{
  "d_model": 192,
  "d_mlp": 768,
  "positions": "learned",
  "beta2": 0.99,
  "seq_len": 1024,
  "train_tokens": 595900000
}
MLP neurons of a small language model. Each row is named by its layer, matrix (up: input weights) and neuron, and shows model dimensions 64-191. Each number is 50 + 12 x the weight over its row's rms, rounded and kept within 0 to 99.
After each neuron's rows, "fires in" lists the words (lower case) most often at its 100 highest values on Wikipedia text that the model never trained on.

L9.up0:47 36 51 28 59 60 48 42 50 56 37 44 44 48 42 63 19 56 45 53 65 54 65 37 74 39 50 44 24 38 54 52 38 44 66 29 48 55 41 64 38 53 52 59 43 43 59 47 54 46 25 59 52 64 58 59 63 43 51 48 58 31 60 61 63 38 33 60 45 70 61 60 50 45 48 59 46 60 46 58 47 58 40 59 42 36 70 44 44 51 62 28 33 56 67 29 52 50 41 46 55 45 47 57 68 48 45 35 55 54 59 67 82 39 30 54 41 59 52 54 50 84 58 67 52 36 53 47
fires in: "states", "two", "america", "england"

L8.up397:33 54 48 46 26 45 67 55 41 49 36 34 36 35 38 52 49 41 53 52 66 62 57 54 68 34 50 38 52 55 54 47 57 60 27 44 62 47 51 61 53 67 55 56 52 33 44 46 46 54 36 55 73 45 65 55 49 38 51 41 69 51 42 82 70 44 56 80 79 48 41 59 43 45 67 57 40 45 67 57 30 29 52 29 58 47 69 50 38 46 52 49 33 53 57 58 30 43 46 57 50 50 47 33 45 50 45 49 62 64 46 56 55 52 35 52 59 90 28 55 60 47 61 69 45 41 66 47
fires in: "records", "cup", "player", "list", "record", "best"

L7.up647:32 49 41 59 57 23 52 46 37 53 41 38 49 53 52 38 53 43 51 44 60 41 49 48 62 70 67 57 60 43 35 61 47 42 43 57 51 60 65 51 73 71 56 52 64 73 62 51 35 50 57 46 59 25 45 49 46 54 53 55 52 59 47 66 40 51 27 34 62 43 62 77 57 50 43 51 44 31 18 38 48 28 57 27 45 66 75 70 53 69 53 66 50 47 43 63 38 68 28 43 52 51 63 63 59 57 44 46 34 56 37 62 48 51 48 50 61 55 41 30 68 74 43 36 53 49 49 49
fires in: "the", "some", "speech", "speed"

L14.up214:76 40 48 60 56 30 49 43 33 42 51 43 54 29 53 27 41 61 56 58 66 60 72 56 65 51 49 53 38 53 62 37 54 50 37 54 47 45 40 67 63 64 30 66 49 58 34 23 55 60 35 50 31 38 56 41 66 49 63 22 66 65 62 68 52 61 50 31 27 43 59 38 50 48 49 56 62 58 62 41 39 42 35 43 46 43 41 65 54 62 55 30 45 39 71 40 33 69 61 45 49 54 51 46 45 46 48 43 56 51 65 72 51 48 85 62 38 43 59 54 34 55 80 43 36 60 54 33
fires in: "season", "round", "final", "2020", "2019", "2013"

L8.up30:58 45 47 50 52 56 58 56 67 51 35 55 53 49 50 45 30 50 34 56 68 41 30 44 39 39 61 31 37 56 54 61 62 29 67 25 53 38 55 59 59 55 46 50 60 51 35 36 54 49 78 53 57 42 75 29 60 67 69 43 59 59 34 37 37 51 52 46 61 45 46 58 50 54 35 52 26 58 50 31 30 51 49 24 57 57 94 50 55 85 60 35 36 52 65 47 45 56 28 48 64 42 50 53 10 43 60 48 52 56 53 51 59 57 45 60 20 65 54 44 53 49 44 53 51 56 55 48
fires in: "for", "prize", "prison", "records"

L17.up528:78 45 48 31 43 46 66 48 50 48 42 54 48 46 60 46 44 45 24 64 48 49 57 50 43 16 45 66 34 33 22 49 40 58 28 35 57 47 72 59 62 49 56 34 70 67 58 46 62 58 65 43 29 60 52 45 40 54 53 53 37 70 44 42 49 40 59 55 61 73 56 51 60 47 43 65 52 45 54 45 45 56 44 46 67 59 22 33 38 54 56 48 34 53 51 50 48 46 41 58 42 48 56 43 57 35 47 61 39 49 45 36 65 67 73 38 43 56 40 56 35 58 56 48 60 65 47 62
fires in: "succeeded", "preceded", "climate", "candidate", "notes"

L7.up516:63 39 45 81 63 39 55 78 45 55 50 42 57 49 47 71 40 41 45 50 38 47 69 39 53 51 52 57 37 70 28 49 44 49 51 58 48 74 48 62 55 70 54 59 64 36 66 46 48 66 30 38 33 33 39 49 35 46 47 65 31 33 45 69 39 52 48 76 69 46 43 64 56 58 30 77 52 58 51 53 43 26 26 18 34 58 47 58 29 50 72 46 48 58 38 33 53 57 34 42 49 46 51 43 47 40 59 56 34 50 70 48 47 45 63 44 74 45 45 41 64 36 56 44 49 67 38 60
fires in: "of", "husband", "guard", "hard"

L4.up722:32 51 41 39 62 59 38 60 53 41 54 57 50 63 52 56 35 56 46 53 63 37 54 49 55 40 51 60 53 37 71 45 47 42 47 57 49 48 53 46 50 42 50 35 58 47 53 52 54 51 43 64 58 41 26 48 45 36 45 40 58 39 44 72 76 31 59 59 62 36 44 35 31 39 26 72 54 59 54 45 60 59 52 52 31 44 51 38 43 42 67 39 91 44 62 44 37 50 44 62 58 41 34 67 29 90 55 58 80 53 60 21 71 61 69 83 49 56 61 43 74 55 58 62 52 49 48 48
fires in: "not", "us", "u18", "u20", "u"

L9.up619:47 58 52 45 41 66 40 51 49 52 17 31 51 43 43 46 35 30 48 80 51 47 35 42 67 46 50 37 64 50 54 60 39 39 47 46 61 48 81 64 57 53 66 59 30 64 55 57 51 42 50 53 48 49 56 16 40 24 42 44 71 31 63 34 48 39 59 57 47 40 50 59 41 56 42 62 56 42 44 65 67 66 67 49 43 49 34 59 31 47 57 54 59 43 51 39 62 36 65 44 52 40 75 54 61 53 59 41 45 47 46 64 30 40 37 38 41 65 65 42 53 52 38 11 51 50 49 47
fires in: "eastern", "northern", "southern", "in", "other"

L7.up12:64 37 41 57 43 41 59 58 51 52 60 39 48 60 34 39 39 42 49 42 69 46 36 43 38 68 51 60 44 56 47 65 30 64 47 33 46 44 63 50 50 41 53 35 49 55 60 46 36 79 66 57 58 35 76 41 55 73 58 59 35 50 44 60 29 55 56 33 69 30 58 41 56 45 64 65 51 65 19 68 51 37 38 51 55 70 56 77 41 52 38 43 45 51 54 32 35 55 71 47 59 45 53 62 47 60 27 38 44 57 42 60 55 75 67 43 42 47 51 36 50 52 75 36 60 49 30 63
fires in: "2020", "2024", "2019", "1999", "2023", "last"

L8.up632:44 61 35 43 54 47 48 72 53 60 44 57 42 38 30 54 33 19 43 61 39 54 52 48 58 53 58 46 60 46 61 50 37 41 54 44 67 44 69 61 71 62 65 55 53 56 58 33 40 45 31 56 40 44 28 40 54 58 50 45 76 26 45 38 60 31 43 42 34 37 40 47 34 55 79 43 45 57 47 44 44 31 36 41 26 63 55 40 56 63 51 40 45 69 66 58 51 58 61 52 54 29 56 38 61 42 52 58 27 40 62 58 52 57 67 40 51 52 29 59 50 57 59 58 51 31 49 41
fires in: "they", "company", "game", "group"

L4.up119:41 32 56 67 51 34 47 78 35 62 65 43 49 42 47 45 36 22 39 66 38 55 61 31 48 69 45 78 44 61 50 75 46 50 43 56 44 62 46 50 58 40 58 46 38 42 76 33 41 42 26 41 36 45 43 47 43 62 34 52 65 34 31 56 53 41 43 36 39 63 71 41 51 63 39 65 32 40 51 36 53 54 56 53 46 73 44 29 47 51 43 56 59 27 45 55 44 58 46 74 49 35 73 43 57 58 45 34 25 53 41 56 57 56 48 49 38 43 54 41 51 31 52 54 56 56 71 49
fires in: "season", "years", "ft", "days", "year", "km"

L5.up348:35 45 42 47 67 39 44 60 33 84 53 43 57 42 30 57 51 57 67 54 60 54 56 42 68 72 63 52 42 63 50 53 51 61 48 47 50 60 49 66 55 46 62 36 48 52 44 47 70 44 50 56 59 60 54 61 58 55 38 48 38 60 59 46 50 59 57 49 36 36 42 46 56 21 42 46 58 47 84 75 46 46 57 50 45 73 55 63 46 47 59 37 32 46 67 45 27 43 79 57 38 42 38 44 45 42 48 53 62 34 72 61 56 43 42 48 40 47 51 31 59 61 52 41 39 41 47 26
fires in: "0", "game", "season", "4", "games", "player"

L13.up201:67 62 30 41 57 48 45 25 44 46 50 47 72 53 47 73 48 35 42 69 35 48 56 43 47 38 69 60 49 46 31 57 44 51 47 41 49 40 75 62 57 45 65 32 25 44 47 64 40 64 63 68 47 53 52 63 57 55 39 31 66 63 48 50 60 49 65 38 68 55 63 60 49 60 37 58 39 38 43 45 47 16 80 19 72 50 38 46 53 48 44 39 38 60 48 37 28 63 75 49 63 65 68 34 45 46 54 30 50 39 50 61 67 50 57 53 20 56 40 43 53 53 53 51 59 45 48 49
fires in: "studies", "high", "studio", "highway", "higher", "studied"